config.toml
norm = "layernorm"
bias = "all"
tie_word_embeddings = true
parallel_block = false
init = "normal"
init_std_qkv = 0.015
decay_shape = "sqrt"
batch_tokens = 131072
doc_mask = true
MLP neurons of a small language model. Each row is named by its layer, matrix (up: input weights) and neuron, and shows model dimensions 368-463. Each number is 128 + 32 x the weight over its row's rms, rounded and kept within 0 to 255.
After each neuron's rows, "fires on" lists the tokens most often at its 100 highest values on Wikipedia text that the model never trained on.

L3.up1226 [141 160  85 133 145 131 138 189 153 176 107  78  52 137 166  61 160  89 143  95 147 142 132 145  80  95 154 166  52 105  74  87  89 158 132 139 176 115 151  91 156 108 126 181 108 117  84 156  82 114 113 183 126  89 101 132 127 129 209 126 156 136 126 119 150 157 159  91  98 142 126 123 176 130 189  99 162 105 138 142 187  71 156 128 159 118 121 106 106 127  63 138 130 112 114  97]
fires on: "3", "1", "7", "0", "2", "5"

L3.up644 [116  74 117 152 108 133 135  89 101 107  87  91 147 151 167 136 129 116 147 181 144 145 126 153  89 135  58 141 122 114 178 147  91 157  67 151 113 109 131 141 172  95 106 151 142 118 103 133 131  80 184 112  99 113  80 156 126 111 137 103 119 119 139 133 173 128 156 141 105 189 154 104 139  93 129 126  84 102 130 128 157  93 117 107 124 152 163 107  65 172 118 133 116 127 166 100]
fires on: " to", " his", " its", " her", " the", " –"

L3.up1693 [174 181 154 117 117  72 134 120  57 150 113 127  88 136 111 124 188 109 165 125 117  80 102 150 141 126 149 118 137 113 116 140  81 115 146 194 125 168 104 159 101 105 151 100 153 138 151 164 150  84 142 106  94  89  85 104 170 132  63 113  78 144  78 174  77 188 143 195 112 164 133 132 117 110 119  93 126 136 144 103 196  93 153 185  50  94  77  67  90  94 187 134 107 185 133 129]
fires on: " who", " the", " then", " also", " participated"

L3.up2999 [112 176 153 127  87  89 119 191 129 147 121 162  93 102 164 100 104 156 165 108 132 109 131 113 125 126 126 113  84 152 148 132  54 108 140 123 106 183 158 111 118 149 188  97 168 103  72 175 147  95 128 152 162 175 105 168 101  99 157 148  84 119  97 209 129 157 174 136 117 164 176 161 130  99 117 150 130  90 120 131  91 102  60 182 123 105  71 130 116 140 178 151 124 121 103 138]
fires on: " at", " m", " c", " Kash", "°"

L3.up2716 [135 118 129 188 173  71 114 101 122  93  61 133  60 160 116  51 132 112  89 102 183 126 102  86 175 169 151 121 108  87 102  73 129 113 140 178 156  91 115 155 119 120 135  59 102 105 186 155 168  57 120 108 161 147 164 169 134 147  77 122 119  85 114  98 112 119 190 147 157 129  71 120 133 118 104 163 137 195 113  88 128 202 147 161  81 157 139 105 182 133 193 102  97  93 167  89]
fires on: "n", " not", "le", "m", "li", " system"

L3.up2296 [161 118 119  61 121 132 122  95 117 219 100  89 122 153 204  94 160 123  99 159 145 126 135 136 156 159 132 135 162 169 124 140 178 176  97 158 133 147 141 105 148 130 143  58 121 104 186 165  95  82 146 132  79 153 121 138 135  85  87  70 117  53  95 102  54 133 179 151 131 172 138 119 182  85 145 144 144 126 137 101 216 165 129 123 104 118 116  72 140 158 102 159 108 118 145 159]
fires on: "an", "le", "en", "on", "ad", "o"

L3.up984 [118 177 153  91 129 163  86 153 103 124 139 131 135 122 139 185  94 142 140 156 140 162 115  99  68 121  79 211 202 100 115 111 152  84 137 147 111 125 133 160 161 106 113 188 138 171 147 145 112 137 167 184 140 153 117 111 118 167 164 121 105  93 105 141 155 136  73 150 127 150 137 118 157  82 170 146 131  78  81 113 104 106  39 152 157 106  87 133 112 110 128 128  82 149 126 136]
fires on: "–9", " –", " to", "–0", "–200", " well"

L3.up1762 [189 117 151 117 147 153 114 129  72 171  87 120 107 129 221 188  63  65 141 150 136  98 111 111 147 158 170 145  84  78  79 159  98 125 129 109 152 110 134 171  88 187  97 150 105 132 118 140 119 163 116 171  91 124 110 168  95  89 158 161 122 140 144 143 153  96 138 132 102 105 109 173 107 123 118 130  74 131 117 110 126 161  59 188 135 135 117 164 146 164 162  89 168 114 144 120]
fires on: "h", " m", "s", "ch"

L3.up193 [150 125 166  89 121  92 104 124 146 105 163 113 186 124 115  95 105  95 142 144 121 143 122  82  96 119 194 179 119 133 144 160 103 143 123 162 116 128 176 110 120 122  96 178  95 159 144 169 139 129 157 131 159  82 164 168 128 187 131  98 117 115 102 122 110 132 185 150 152 192 112  97 141 111 127 215 159 113  77 116 103 165  95 194  95 124 180  68 175 135  96 123 198 150 159  98]
fires on: ",", " By", "in", " by", "W", "w"